MLP neurons of a small language model. Each row is named by its layer, matrix (up: input weights) and neuron, and shows model dimensions 32-223. Each number is 128 + 32 x the weight over its row's rms, rounded and kept within 0 to 255. Numbers have three digits each.
After each neuron's rows, "fires on" lists the tokens most often at its 100 highest values on Wikipedia text that the model never trained on. A number after a token or word is its count.

L6.up301:114155117095126131169175108118131128163074179067126140109138147126154130142078146150124167140157158117085131133096129123147123138176157126145123210122165151157159138134065105107121131091107152106146138146157104165124093120083133088129084166165101070160133081174138117120097093124153148074160125122104131112112112164130139099195123094164109153157174058094140070131133140119119153130158087214125116194101156139142122124161115078067139119095099190133145201130137112185139115144157139076051176209121132133116129220147097073091149190118079162157111115130158109119077104118139131128
fires on: "ia" 28, "ord" 7, "ome" 5, " for" 5, "5" 4, "8" 4

L5.up1169:120153095144122143146139115155175067067160175133167086105137109164090190119160163118134096181072147134096117140145087093138109128154097146097099171133145195090167106123119193128133152123132092145071141070162149102199227159117142087134092132088088131161056166062133120089107114175097175116189158168103165083099167184141169207149147119075119091153129137124175117157147145194177122164121142136119122168149131100183145132098138159180079130106092081139123142132122102122108152142140087150155160090074122139138151065160099164132165163088189076148085132127112099140098092103173120114
fires on: "ie" 13, "p" 13, "if" 11, "le" 8, "v" 6, " is" 4

L6.up1055:147098134090103103152137123167120124153128137090089142112112113093106072178129105082116123142174116137125135144148110143118121095176145126130066154119099135094125155155136168177149080172095131159153153114152138106153038124119103076168202100044114106135144164098150177146157156099087095146151214237089126109118169139170134046142171105128099099081128097075161108121104126124092128115135144076105066163157156174155165154158174048107134080145080132175099122109110115069136110158102154129126133182163127093098140139138156139127152191081129107129086100127154139110088142124128080127
fires on: " (1" 11, " T" 11, " school" 10, " K" 10, " (" 8

L5.up716:142158066129106157159100141119160123123163121157099138120080167082136117161130143152180125043134125097165135127122107102139127133105122134108102120102183134080129111184114126148162085146190139154146137151155065166147148150157148075151117092154072153113087129132056119203149171094156144112185187154178155160114090070125087111200133175139108097139228160107111114121116152142116109116082108113175089140129090151086120069129112063122119104122100129086122140124164189098093110102129132134157047169097141112120105107176130187107093090158102163139152142150129102136096197123105138141
fires on: "A" 39, " A" 11, " a" 10, " E" 8, "et" 6

L5.up316:200123165102120045174090113145129140134164150162152155118130152120122132120156131087158084089097132088154095078138100139103121077103099088140099163118188149090075147147093118071181160130099131131139104172111151146045053162147159109100134110107091166168127119153157111145108111142136114077123083172142111172124103126084105154144183157159117148111101183207127141122155112114088146152118137080083075159080157168118157171062130087128133174177026127137120125104173133119122168152150139131180112082137100118152161194067135118134175080115141065099130092101108156159150143154160114189
fires on: "ly" 41, " of" 15, "t" 7, " to" 5

L6.up537:106125170086178142113105104137132153158123122134114115119165079137127098077156093075109159165091096146140116130174147154107046130107077140155118183120093145072106136137166133063110077147161140146090109127086111129121141101145192082083146167149091091082066072086087125124062131111127126083120120087157144183120070163120158128059056125118129142138144129158121163123119087118117184085164114169119145124149118074155130148075129151164131127087133115162166098154099124181151111083150096133095168135141143081142159099145044137113160127114158153182140147098131160121115122117145168101
fires on: " are" 23, " as" 19, "," 7, "re" 5, " of" 5, "ove" 4

L5.up6:155110117086133149082143114113175118136107171114088103157110113100124148187163039148125156086173138083144115152089108120129100127117055167134116209128136160113113140146098119114168155099150108142141151127166131069149110199144172055110019149137129117124117147176147221129128147177175122110128123136151119141090186150103098098092121203134130082197097133126159130108088123125183148136128154133100129100137114190089143110133123183130124150155158150148112181175136142075172154110084128071135145156166141133146131149148160159155109077181117167164162118198099133098197165171076124123
fires on: "ad" 23, " al" 12, " would" 12, "at" 11, " of" 9, "ak" 6

L6.up888:110139126093115127102114158182148193113106115157169169162139170143080139161198138129200173129174130141099148096127164119106090129113123181142105073174131175123153108192145077127120116158099122159139154117205128189101084092101153134074097161154177076112136115174164144133148191138098103135163133161090156120093132080109116149118079180140115111105133173129107092108140078142143107050122135105159118163067062150129104038154153146143129108136143161111145084098127139117158053145188159151096071130162155126066168123150067093091144125098116133170135189084100176142158145108117167127
fires on: "est" 21, "C" 13, "end" 7, "@" 5, " No." 5

L6.up373:094101119111160113075108097087144164109111088044149181135170213103152106156112164117086084123092156133165125145098136109116148139136166204138121185130112129106111145148087144123068144089114136098121167096159112101088121091106140119127072116113140106123153139162152122102128074134144171168072113088105106206165124160090123104124110162126131140149189144076127152121108052101104122092104187063128159097124158172117062125118171147142150093088091098137133132141087116108163133123132127133172131105136137101126081178110134151141124150027162114140125104140134105134156067110172078109
fires on: " se" 17, "'s" 14, " prov" 10, " count" 9, " pop" 6, " l" 5

L5.up1361:141105117136137165133106166163097104145124055139112082114103147165124173098162099146119109164140159097136197138138109101171137124128124243128093118134065097104164149076124173068100121102134118138115150129146185169151086142084154166105145141124150104163127096104149143141158149121039096123071142143157158204132108090103106057099105131088119159118191093092136125099145154119118142165107062141095072129153134121112123133090206169126153146167175137106127143142133122127145116173093129142129092152074121072120114164126112097149137151137172078139141133093171130097069137089111104094
fires on: "he" 22, "l" 13, "r" 6, " G" 6, "n" 5, ";" 4

L6.up241:178087145190190143124163156148110123143112106091131147107124095125118148123090128122098147160193108084149087131186142125091135098186142163123101128076133172104109116137116052146120113085099106055179169126158099159180085141136211114128164161186067098100139084082145134157116149138177104148157099180169136106135132102094117147151102153135126184170185064145121161131060128143154170169110182153018124126139117088110101082145083147096122131151095159137103123112111149135187153097156152144135152130110129137107164136136096116146102201122156138146158102111117143124096123111176154119
fires on: "ell" 16, "an" 14, "ight" 6, "1" 6, "ilt" 5, " design" 5

L6.up260:177154096076102110112077128160133142104095137104104137086141158148161153131117046176103160125087098156133093132120131161133125075151158099194114114100092134127126113127120126194128150103153132118084142157118106171161146147117144173141138150124093106093156099093061137062161097148086134149107102149150129146078117100130116075171150129081055137119123167069093179130088115150156146088142128117130120165106148146159141190144137153194133136119044136153109179117125154114155123119167147128064103093217096116131096097184132095158039146114082090125135109081106155183142107124116162151
fires on: "for" 18, " cent" 10, "st" 7, " –" 6, "es" 6, " 200" 6

L6.up1457:121125127147098110140207135114131090094121067061150182134062120093164142121117109143108142124083104126203147091153195171148152163111158098125089132097105130174113123095077092135136148167155122211105120176143101082152139132091177117197110141138124141117132131061165110122140145144152156124118110067162158143107124097181109108082150187120164130086106147104112129172103141102126097126130144131140166101167120123107085082117079147216180100086141160159133185111116174066114175061131151138151116149151124118153143101194149103108132116114134131140151111171206121132093119077116113128
fires on: "e" 15, "n" 13, "v" 8, "es" 8, "pe" 7, "az" 7

L5.up727:071079112114086128131076102200106118139107115134212072077155120120089126120174098128132146189127166116165123091111104094102093203154131159181124100164068104153154132129089099168125134093186111115129151139138109102133128130134168140085102169094121118076119113163116128115087105174101119137081124112159100121130138149121119085107120113113150168126181123125124082031119145141119121172116154147147096131163102151182148180129162158148081120159085128133162079101100074160121184158109177134194147144135122160059145167126125083065198149133112150103105131169080200112157150106085159167
fires on: "-" 27, "ge" 8, "ed" 6, " J" 5, "ey" 4

L6.up840:172176110169138137080124107156084147155103147146147137093158094081104139117167119151127091147127085139129121155082131108095098100140123106146202096088125191074178162117120117132105084131193117137157139043072160073127090136108151126152169121063151148103078124129135101089132126120110106131119148162185135118126177038142125086120128183104213130141160125151080145077124164094162155162136134175120088159167104113147101181092122084116103111118148125118156089099066109200078122125163130122179096130125152119046165119122129143120201095104115181175146175143102160099172154091106122095
fires on: "," 43, "." 14, " and" 9, "s," 7, "'" 5, "e," 4

L6.up929:095094115107131163113105067112112139128157157123140140049092156095179110142110099035153109091133154173163115083175080094077147141183077138089106144133130121056146095152143137166071109128147136111162141122079125090104137131074171146148143163112168070081095107102179123129141139094127088157074151123172127119083183071127169144108166093091164157155118181110134128085162105112164110110147161102139183150175084130154114118116183193146142104159099106143092082105080113142145231080126165141123106142094120111094143124160140164115112147095088186126126155186097144106184180095156130117
fires on: " on" 18, ":" 17, "," 14, " -" 12, " am" 4

L5.up685:094125135141160146058099093092157143112131136087091090068134146140108051117128106155100135161158102149140126137083075124137090135091124138091064121147116118092149103060187104151073116162117147187108081128109076117113112094130098107138172143148083175157150111122115155074170093135115144142158107147152137138141140122151114118096071090185127185153158115121109104155115117164063122093154164143148133139105147162073095132115187117128081136143112174147131094080125128139157106124179143193141148077198114144162150156129192092158116126125092180185101147153114098199153110165127173160
fires on: "'" 24, "and" 18, ":" 5, "ife" 5

L5.up161:094172188100101160095118157121140168073096078159177184139102191159118168169131142145053149182100166147137097107146096167164062079144093052149140153165243151149126146106184129148130087132122107198152193144146135149094179128147132096115132132182099119132106169149181155137128090098146099185136148131154155141097129116073144126157130123122160123123141160189125146166114150162163132110113132132145080059175080135116120126085121127122180137130187120131093120113156128119114121145131145087158107153143142087173146093026166138144144107131193106131122113108119145111119156152118174126
fires on: " at" 13, " over" 12, "w" 9, "ly" 7, " than" 7, "ound" 5

L6.up584:151081066178158149117122158142132206174124107161169117146091118090130152129115182105172121104196118081164132093082146173130130121073101115179112157123165109156191143160153177146127144133114146097107160095145136093114076200111154127146159044154099104158167183120140117179125076136077117074137117101142194224105112076129153108109147093150099128158087176118085126117103106103136161124100136155147097179150134140113073093192151097130094096139172159157101102155086139124069090144111128137120104141122061097116124069079121154129130128088131177151130143165150154101121121132120121137
fires on: "m" 12, " Am" 11, ";" 11, "p" 10, " found" 8, "olog" 7

L6.up784:178148120093153165149146117156144104104171086181098158160100138137157131124165163207086164151107093086080112147126116132147150109125140107171166175156146145142142112160107116094147113103134115138130111139145107141181177087139165166123163066111115154133140086136132087090112117115091107100082111153095174128128119162095083034101141156152147121068137099148109115094067148105113151141119074212139137159151086161088147107136040169158179128132104138175158135139130140125153202080077220134104174145171095139154136083144097133210127114050124149146092129117140111152141130139135092168
fires on: "m" 13, "ctor" 11, "or" 8, "resident" 7, "ic" 7, "h" 5

L6.up362:092068121084112082122130169153148118153127120172129142051078125108114145111118150161085136125134124151142140087159122109143103107164170126116083118178133138129077117064134193154128119082136134194122125138071188144153119108188132149154080135190125076110163116145106158170131098122120099150101165156152081114073112135088085160137137118126112126151148138148114109139176182135101111080145138174159094092147073088106158117131045082116054149129142109075148101136107167098060124119126118168165159087199155107162108095089095147114203152120148166152111179078169181122106133170135179137
fires on: " P" 17, " and" 10, " Cl" 10, "enn" 7, "ed" 6, "et" 5

L6.up274:076155159184154164134160108185210116146171084144086104154078151174102152108120113084155092151129158153153149129139113116168148075142133081056127116109089137190138172112097137124196146140116087170132095119197140101147133141109130145109131195163166087111098134133128186129098153157137090061106156139094072129155138182164159111131095106125151115187154124138141111088095061130071167110140147162165153153115111111137103112114123097174070117095053156180157128109215138156108177132148085090093067183114132115141161099110090086152132143157083132222093122129103146144143079149103083128
fires on: "8" 11, "5" 11, "0" 10, "7" 9, "9" 8, "6" 6

L5.up340:177153090172046147197090131140126120123112092137132091039100111109143115111144162092128040138139120147084097170216088167147128192112153143104144103089146102146159087101150103181178127156105101124108144145121123102155137151145124124109117090153132124094179129132133171122120164134097119123117062144086132144125165145093136109171115123092142103126166127117105115180116163095082093122157128180143063177150169153099160113128116108146132206147185097073186166178119145085112115152106142202147148106087093095135106072161177111108175093083123185161153163120193173155081175086178137086
fires on: "n" 27, "f" 23, "F" 17, " G" 6, " 194" 5, " F" 5

L6.up998:108170141160138140105133083120181135123127143082130169146144106065158086143162135123114080054147100098110161140095138134125149144099118187132084191155097160058141179098134074151183119099118182134135099149099120173108127110140119151081064096109106152159136182042117137109200125117167198089108126103159157116102071135102114128111133163101123166115151130118148131090136059102088113140079150118195138127120105157137136141140128094120178119138166126121129201147057146144106124110083152082144170099129054125174105134087157052142147139104208155182122070132097112156100097090082126145
fires on: "n" 17, " cons" 12, " pop" 8, "l" 8, "e" 5, " +" 5

L5.up1518:128112048134111135055118142163134195147095126160102134155090098114116072168130084100162095111106108178131119148138132090127164121105114155111120138155107182117124162151080152110141128129098101127097134117145129102135087114083179127107108081110104111052120156167115152165167182162119040102149053120060111123237125119125133161140132206109217119134167146139124190178094108161126124094141125143173103101152145142088126144154107125099113161087147167093164104168149120104068137098114107151077109119108087123115156098105139156105181116154127133104159120169172127108068153078158138128
fires on: "w" 15, "d" 14, "b" 8, "er," 5, "f" 5, "s" 5

L5.up1228:119083134144142159144083117127138145141103215120159116131167189133092115098192144103070096158162117116109083115179145139177139104188134099129147119117118081140133134137099196139121128063113153110135090190124220138162116145152111166130140109161109090201151117171169130108135138176112101152098108127218160124128120143181191106104123090106145159137110150149084123144114039095111139096158115153148129171121068127159199159159155135091089143127146183201104127101161155077182116149102164097129144073137133129068122110112087128109133193039121075146145096149132110100102095140135105132
fires on: "en" 17, " to" 10, " at" 8, "ri" 8, "ig" 8

L6.up138:187107132103150104099085149096149144121151129163131164073118100165110113156107178152159136162113139129112131123180149091131099082166162139081123076095088123126116135151141101176088065126100132187136148157166148121147112107112159094216139128147124083158137113112112127184072154123138115135171146107125131099142150148162110135137076116116120133134120128114144129129102178117131143095180110049126188109159076170117112131088115135181095181152123048148132127117080122153159144181155142120109136161137064147190152101185131124127129121117140120066126170074135137135143142142004119101
fires on: "se" 17, "oy" 10, "re" 9, "on" 9, "–1" 6, "5" 6

L6.up1474:141194101158111125096171134102141154144130125098106148101150158123158190160151150136151133182147115178072150092134123097131169102180067149113061072158078130109145157104136143128115133125143125155143127105180113080147062165084114161147053110141125107134129089074088085124186148147193091115064177139147121104163144154108090156103181059117120074100167114088118140115122133093140150198238150128069122187167141134101094144118176123129118139135139159165194085104095203125180146175136170127152161133136125156109112156169123097115123139098114138127169086165116151126117160147127081154
fires on: " b" 34, "b" 13, "7" 9, " B" 8, "–1" 6

L6.up304:122165093125073119163128105096193094167090121133137168105113091182094116138094128077088138171078121148164117154091137107147158166131131100149059148078120128199112160108113122142119144142150132155131128087172145157152148183165147138101104173133046149102135149142159134073111154101110135198130091093109172161118130179123111129101138112132119134128131090184126117137105138152120148114150168130107128129061129116071126169180173175145087119142119167145148175117139150152181194146054072194172139098156147123139102158152090118127066162130184093128122123128079188070134177122110192133
fires on: "." 22, "–0" 13, "A" 12, " 1" 7, "ak" 6, "–1" 6

L5.up214:116146150091141123090082131176138143159098152176109132122100151105163168160122125144098105188164143124142097133101149068207091140094132055084087108182115130135141136130168127118129127197128123117145097168152134147109101150147189117182136114142129145090097198132149105115141155058152141127158121063129114169174139126102154154167132132156114113105140116139169046193124138186095138113209084137085130079088085153119116126171127117069114141133171172096183190154136179083133117177180092186128151087103134111175128102149110153120130201076105130165104142129146123130117183087156139118
fires on: "b" 25, "l" 18, "C" 7, "d" 5, " Fl" 4, " the" 4

L6.up371:123128129133132161105161132141139124115107176087066161124085078158130136115157137090170087172166097140129091206129152138126198051073133174138088103148168117196147097116126082133133059083156155149088113141115097158107065084100140110117152165093084133109114088085135152182129128078099167114135128143104127156135158084104146172075142144116125120180082103163134145079180182182162097141113157112143101150117095167164167146127144117113140113060143138122093159118091189123113148086163197075093141122120113123132118142065089113171134143115188130130091142095165146112083111113098091077
fires on: "uc" 18, "fer" 16, "ing" 12, "l" 6, "e" 5

L5.up871:195204123118099151128126141128140066139144124159114140125082104146110067118120084133085102098124076134096113140119111144068133107083168109099096070100133127140141146161110123156117097157148129156099154147097111025061129131111183179105073186110055105100133133138144207147137143116032133092142163042105124117148194080119112124081107105122125131123068143179092202115107159194144142112177115114139109165050091131049127164107096134133125143132127110164136156105156108138191133083138135107123096174158096122181102130149146123141163154124135116131130156108144093145115166105130161158
fires on: "}" 11, " of" 11, "om" 11, "ord" 10, " in" 9, "ct" 6

L5.up1137:098122144119161122167130137100142174159081114108118126062140116135110156149068171197146107133119128132074122156114143229149154141147149127179043139156100115136135162117158136158173149142107084082194139153129121145149172146135179112158132084124127094120068121171161175126114218100138115145083184149122072136115099122126181129131116147087132118133108140120181108119149115149108117151164043089125104096117149162129086154124098134091134171071048157202097143135143142128144138092133089121108133167104098114139100132125175096137142121113179067047136155085081171104206058119093148135
fires on: " K" 28, "um" 11, "am" 9, "ash" 8, "ar" 6, " 195" 5

L6.up880:137106134147107151131084149127182098138102148136134143074096149155129133147120103155120125122193107104081109108107115132114061143119092121109132084138118087078088143093115096135151093115177097105166140142094124080131101087175162165128122102117131150100196181050123099087120139179127138127108103115083147134067155161141136138163024088083151120119110205137086133118020088132115134070149153126069146173126106172135139147172177091162124108165129126134036141168111157143174161130104087114120143108115166165084103143099107071155100118107161181121128118094156118176193143132142140127
fires on: " them" 20, " and" 17, " St" 6, " P" 5, " sh" 5

L5.up242:109111151186059132168144123084178108107133152141146144123110186086142123147171076128165086156159135130056138119153136103100142076090132161123092094112059148094153069155140082118140082128096100144147140133108060172121148116107099132157150114129143133103197094144110126130165078121117096105154183147131066108120107139058144128120100180167124080187111131102124156191141115138106134104113098104175150133081088098114130089191096191112130164106101111118147137139073153134126160121140188095084116158127135155160103135097067131088105124179187099133164095167088146118150167165108146118
fires on: " play" 17, "ch" 8, "i" 8, "k" 8, " D" 6, ";" 6

L5.up36:131102128156196076104147112122128130154138065156142079109059102142096155082134150130155178085091176133110194134122130169145121115128097125119112098135108143116145091068087102138146093118138088123140122190159134173193114150141174129150191140108052136110115104127182127164093112040112101123040120122129102118078160167108134120162139157141135150128148085138110173116171112111195164148110152087126079095123153107139163165155130121136095093086117105045129148107099110098151177083114133154127147129122133101106119128093146199158141125116155162149205118091205193079159159103109159150
fires on: "et" 15, "ro" 15, "u" 8, " by" 6, "ly" 6

L6.up224:089114150071157182090156134127152121108157137136099193124085119121143208124131142128080149112123137134116138126074136163119088097206120174136063127095134139089107142124159201131127148199155186179120154116147105124158106141191175131140121120092110116121149125144130100104139128041198144112140120168097094164204130131116127170137165054099086126124117147133143155123118161163152136148089127152153083124073098084138150148166158084134116126114073149077113237149124152072130148135075167155091141155155100159143129141080078101125102171095075107108129096154124140119139091128089107164
fires on: " pro" 22, " Pro" 8, " dec" 7, " count" 6, " Ab" 5, " d" 5

L5.up1052:119133142129126161174139139114221097112120149149114123109099142094160108122131067104075126108113118100142096170128123151049144110111211114169154096170177167138113110138181103078108154131181141090126096118117101140119095093109111112133143125120130105103140163128174094080113098127168157107160091137166179115148105070183148172128157134217105128182112148149139095131060095116112144079191108100086191121178187190123149118082145118163169121123173189143153114132174097111128100150060190137103108141221127122120169117134105123081148086088161132129164118119077091126101130154161157133
fires on: " of" 14, " first" 9, "ld" 9, "ull" 7, "ect" 6, " a" 5

L5.up1064:136137143148137134187114138113091104136096093097132125074129159166134117153100096116161132077171103062055142080103130093095146135126136128135120116155091143128200164149098137097156084137157153117068108179106186136077098117107163154173177127119134167134089178113142197042111133115128125162144133093130150103096130108124166115088121065102134165127158181218137154118098124140188080179113103223112120181121158177183111127086123115108109101084194138177114188132138165085173095109153159158122088092159106176152139127076165118107149103118208132121159110144124075126135162124130192088
fires on: "e" 12, "a" 11, "ing" 8, "ity" 7, "ra" 6, "outh" 6

L6.up641:123122139153051128166110138183136106171105161108156145150137072100125099152143126166095104104169130087102080127086129138162082157098104113126094115131106047088191070182164162082116112156102139098124115142126117148137121154139197166133128160156124064085166136108154168164129106165139107116081119169116115124169123110067109055059105131103162143166119146050088118181157177160168107151100142105143089198152133066133091082126154100135178090164096144139141192109107098172096148072145167173112123130119133106121118201148168117147097147109096109130076106120126087126118085171106095121
fires on: "s" 20, "pe" 12, "iss" 9, "|---" 9, "ac" 6

L5.up381:138154106147037134127138130123137143117145130182166074112161181171104116144101154130168103195151120098089109115122125110110142081107168106066095129114137113098111080165143109129128140135157131100098170172143134132111135138090089163144081081127095121088074129138129139092128133214150159144235086186116119115073136154080150120060153184117144125061178088124133092205156123070097091134125106129122137133154116095161121146122091126159122156088121141151119112137140111074164078092099142165117153149169144140136109145178102150129076144119150117193139112102121170134099092129173186163
fires on: " st" 23, "ab" 11, "it" 7, "h" 7, "ai" 7

L5.up1094:112109143124095124198178131142108128139155152150160091070110164094162070137099165192113107159098086108148054060139115147104133132128122075123084153107110167159168086119124084059063105167123098102098126132112120135136108130149117161101140128172089139097134146080061107123157082098104133122135082137170081099051073118090092139092178097141133071178121143161142114216139116142122078186108108148117116134086142172139137116204112094095148111151179169171162155112117154164143057163089076114143180108122135139099109096143080145108123141109084180160168148176124125140090132135141110168
fires on: " and" 16, " or" 13, " with" 9, "her" 8, "r" 8, "ff" 8

L5.up414:102115125154128191063167083120114167117056079129080134116076131094121196119081130089137102183151118168056116132162149172135116118132096145126076178163129115108105116105118139121155095179161096136067167098176125155104164177107135091067147130145154209101120138101131095156083132116100107159137115144162104178122114149175101138131107137123177143174088102085124168112120097123126147200135113095139104107146123097162097116171108101133173148138188160113134142147072084171134102087136184125113103143083145146171116076110108155151177111116128135185183084118130129068150145113110086098
fires on: "ol" 16, "g" 15, "ro" 10, "th" 8, "u" 6, "e" 5

L6.up699:161143160150099157141127142175099074098175128140132077179107146085127110159124071134089091132171141144158076130118172093103125152121128037170094100153140130166100107129158166059145117143108122067106131158142108190179137138139137056111147130170121125114171112156155168039190155091153121116121144092137124142091076124092194164146189176113140156112117078108170151140133096145150107093041135126199114166139106136144077176102137157126076161169106160150140078174161143119139162099196124094111128080131125124133140088172135119148090076125128152153120146153144165055144103167144070070
fires on: " New" 14, "z" 13, "or" 8, "ash" 7, "ut" 6, "P" 6

L6.up502:148133136113135119181129114115101118081071110156129125118051121144118183110164129159070130134124140110132118115134138098046058125159169067144138092129090127182183111081112142131118125127090110177135192136123132084094117147159167172061126092164094142083111126123138119103140194076045136154139171094087101102104109142110138154113156119166159120140087141144080168114135169111079173114135147133144139118111158113092132176134092199138191192158157114147105154045138145086098159076162101114152150131123197134032101090120105148133109131075079181148126121124141145116104163107174188111
fires on: " and" 24, "," 16, " &" 7, " or" 5

L5.up1478:125170124102210095164161151099154098141092102191126099117109104120129075159106174111155136085114116125124100165142071144157115133113088084166090147118179111130102172070165169155142184121150139119162149130117096098175102137137135119105117138114126146104103123148160149210085163124160080145145157098139072101128129078117091128131157182171123122150100113078099079196095128139111112117105150142060198102139144089150116207109120147148077095144082153133125092136145138151160147130116137091083168104104136137158213136163137118207200090075099130125147118161142070118089106092133102172
fires on: " 194" 20, "4" 13, "8" 10, " 195" 7, "5" 6, " develop" 6

L6.up1313:140162099115153185084187123048124181113190075118133104133135148162150089157096164141112097141149129133115142067130100126110125142151121120143088050120094123114137199067142196117093121127148140084133091106128119098100085102153156162125152141113142131196132147115081190133080111160163121188144103143084125117140174144177156137113163126104104166080112123158119123180118109084140157118176063195156147131143132139106109162148114110181106140197077087069152130150111137092126148103092141153159080116167096186118110148180102127109098182133094114140131138131122150092145130175095076117
fires on: "on" 36, "ac" 10, "se" 7, "up" 5, "el" 5

L6.up1430:166175068034102106144167172168169101078095141129109113096154156174107168188155108122103112132156055141146075137171135076111122117158094162110129113094163099127078135132099138160122118139154130121112140099093161114126143113145106124119146149119163135139148161143159182154192111168195134182083169161095093104154078146145136106088143139134162127117181160118116156151099138130113192117138160146189093163088089175112128116120144125100042162125113130092174141116129125121138125082116128156074087078155166071125125210168120183082094136192105180152169127146159163171140104157142119117
fires on: " per" 15, "ar" 9, " M" 8, " mar" 7, "et" 7, "r" 6

L5.up387:134148145153103114141134141113139111087122154201154124106157134174063097121101122180107137155125107101094152135161155159135124111125165144090143105128146165156068133147158119141034101120138118105099132100126128150142148125100119107088076065108158127098114144130104164133047195169085105051104084130176131176055110177160125121146085112157106076143158146120218117090111135085137143144090122067174142150179154182104137155045179177124080125169087147128139122161149145085128112126204098064085113099119145168070117085151161134065100125129094166131174107076080084150181163129167085139
fires on: "e" 17, " g" 13, "ir" 10, "u" 7, "g" 7, "arg" 5

L6.up1284:161203130108158081141145183074106114157088141101128117110161132121121137142132163136138152136155099129090076168106145102138123157135042081083101173158153089094131139153109118123110178096071132103145113137104089134144167149109101178104088140083165146148090188147144150075095177094095086084125114148165166167155161116116095089166165129132092084154185096124103130147093121195142143094131178079116098120122141148052151165065168129063127144175158109151139141104140162165127155133146160140155153129079182180107152142108153145142154099151144139160164112123120088101120180135120128192
fires on: "b" 28, "sh" 7, " R" 6, " B" 5, " Y" 4

L6.up620:130151148127180111153048136076145106104117119083102110175091138096126065139156066139077124106162139126140147140114141137144148105137158130120087146131131107199112199112110101088127109128128161110141111117072127112073089153088103125167113096150158104144107150106124166192123076141162113113120151085172184184109104129093162082073153156130107106153112181173145110083114115172085129207121129163077126136120138107157127125178083105108148125125147154162129106096058144096193151079148116094082117108121119106182090160134174074129115125150175086153108088085097123146118119113153051158
fires on: "|" 20, " c" 19, "pis" 7, " est" 7, "ia" 5, " C" 4

L5.up366:118123120164147088169162123082114123120091099106184138160078159138166150160136088101147160179095130118118131159127128209125159165151086078153134128108112134113086077122166128087086100128111162113119185129164124147102109140116151109145064130143162118177103151168154150164119163100075122126093135078060147185105142218105161153160098097082134177085101159163171144169128083115104110155120064139095082192163147098140147139098166142099138122132138165136135104098126146143104137068150147147131149136071134161070120115118138134092150124087089116106153087162137115159129138160142071122
fires on: " is" 14, " d" 12, " o" 10, "ia" 8, " des" 5, " comp" 5

L6.up2:164142178133119153095088122096133086128132112139107185110112116127080154100139103164136087162114112160106065120093120144159136072136144089081171111106113154139092125067097109084128095143133146126125145157131134131096129084122159106134077141129117029134157096093177100176136109073076110164128180064131101116129120126147118093161095182053107126121070116095114115150157128109125116165150236183111159097073098084165101140160096087142077133161139108104097132168101120078135178135156156140074077109097132108123169147095155143146124200112122132124091119104096121088116111068089183122
fires on: " as" 15, "ab" 15, "l" 12, "ro" 12, "an" 5, " 1" 5

L6.up322:107103131076124123154032082130097129073117125089104092153154130149122096178140104110120127140195182146115081199101187118112178105139067143131116182126116103080084115116104142159105149128125044195135139085174169178074124143113072114127146139114124103164099107143191108151122120155139125120129190099120174144039124199160129100107112132168089112160059096141116051129096070108096130125168102136156134169159090154150121131136116170124137165118161148138150176218140129077088149126157077171134156118107090124130125105123127121145105143159145183127180122163108143075101155149128155165
fires on: " It" 15, "in" 8, "o" 8, " it" 8, "i" 7, "e" 7

L5.up388:114104116159121153148102169144093096076106142154154109060160156084119119159128133135110136137115189077161201136131147200099149148115099169194149094064192119159160109120141109069150113125156121103145161124164095176120101146099116092107145149107081110115106133125086105176163123155144102124137074109149142154121117099163139121133182144157124089096131176209087101102100144070111124151154089164119062121141184146159130151147177160080162166160149163124192140157085121116105134106102165164190139156072178088149168141130090203101119126178138143144118148189139097143118077079121118089
fires on: " most" 15, "er" 13, "ach" 9, "y" 9, "very" 9, "amed" 6

L6.up718:168135162114145112180145146082131113106148153152132130089061178085151113092107089200107125101105149113091174165148061127125142116147109053232224147095132142107110188070158150141106102120176125148115095118132114097111072100172143138162105079090140100085047077124143194099109146169071151148079104129132142144164094137099159131167118104148139123127173136131141178144087101144122105134140188097115118067145105114133147177177131118113080117114154184096121111143138197152108129077101165171130105159078128123118130144095111154140082157120123167194152115164082117124113144134073098170
fires on: " |" 20, ";" 9, " &" 7, "e" 7, " B" 6, " c" 5

L6.up240:160179064130163131154088126053111198105067155153117091139198126113124156193102170152150145080159104130144161134101141156114159132072132079115086124145144117090125130118078131227139147145191148104085158084077114153155105156107141124121079225109114141173203091176161107158131152120108125128105156121096164164166101114078121114105123126105176156097123162186112033061181205112094133171144185130127057129116098144067105137105135165138133145156122135091185100087111150129107136126069097105132158164158072092131152172108127212122161142098074138128160109124129120120134115096109146154
fires on: " 0" 21, "a" 18, "om" 7, " e" 5, "ad" 5, " Cl" 4

L6.up1002:169124076167131099138087147129167080130093114130098131116106132098129114112112130127107109173116134183087120152137146091150118118149143116099136096095119037075105105130140152096170156104105147135079102087115146170095143112117144135092130120148135093178059130123123133050200133082178122099097154108114140137170106185082084122143111105110120125121112108122143125168130121079111145066094121139149121115049152139141137162118133161123119144101145151158131196111127118134143164158169143109143107180132173171104114050136111151174131176092180115042155178077120107069187145108100067196
fires on: " T" 19, "T" 9, " t" 7, " W" 7, "R" 5, "l" 5

L5.up942:107095149145072087150122146138085027118123080094172143093132102125144141150151143157086157124123111119097080179090056109111085135172116107091128115126137109147066146078124148112107134150064176080110109150126102154121101157132140130130124118151140124170122137099145138061138120170140128154163128140078187080130099155122097111103164117165151181150106109133158104171145093168179115167125165170100117173142142144091058130087137133099123124147127157132143102144132099133114137176099141058124101105066117155101172068147126192131185064138122108069066154146134069075151155152126190158
fires on: "ed" 28, " out" 8, "en" 7, "ff" 6, "ers" 5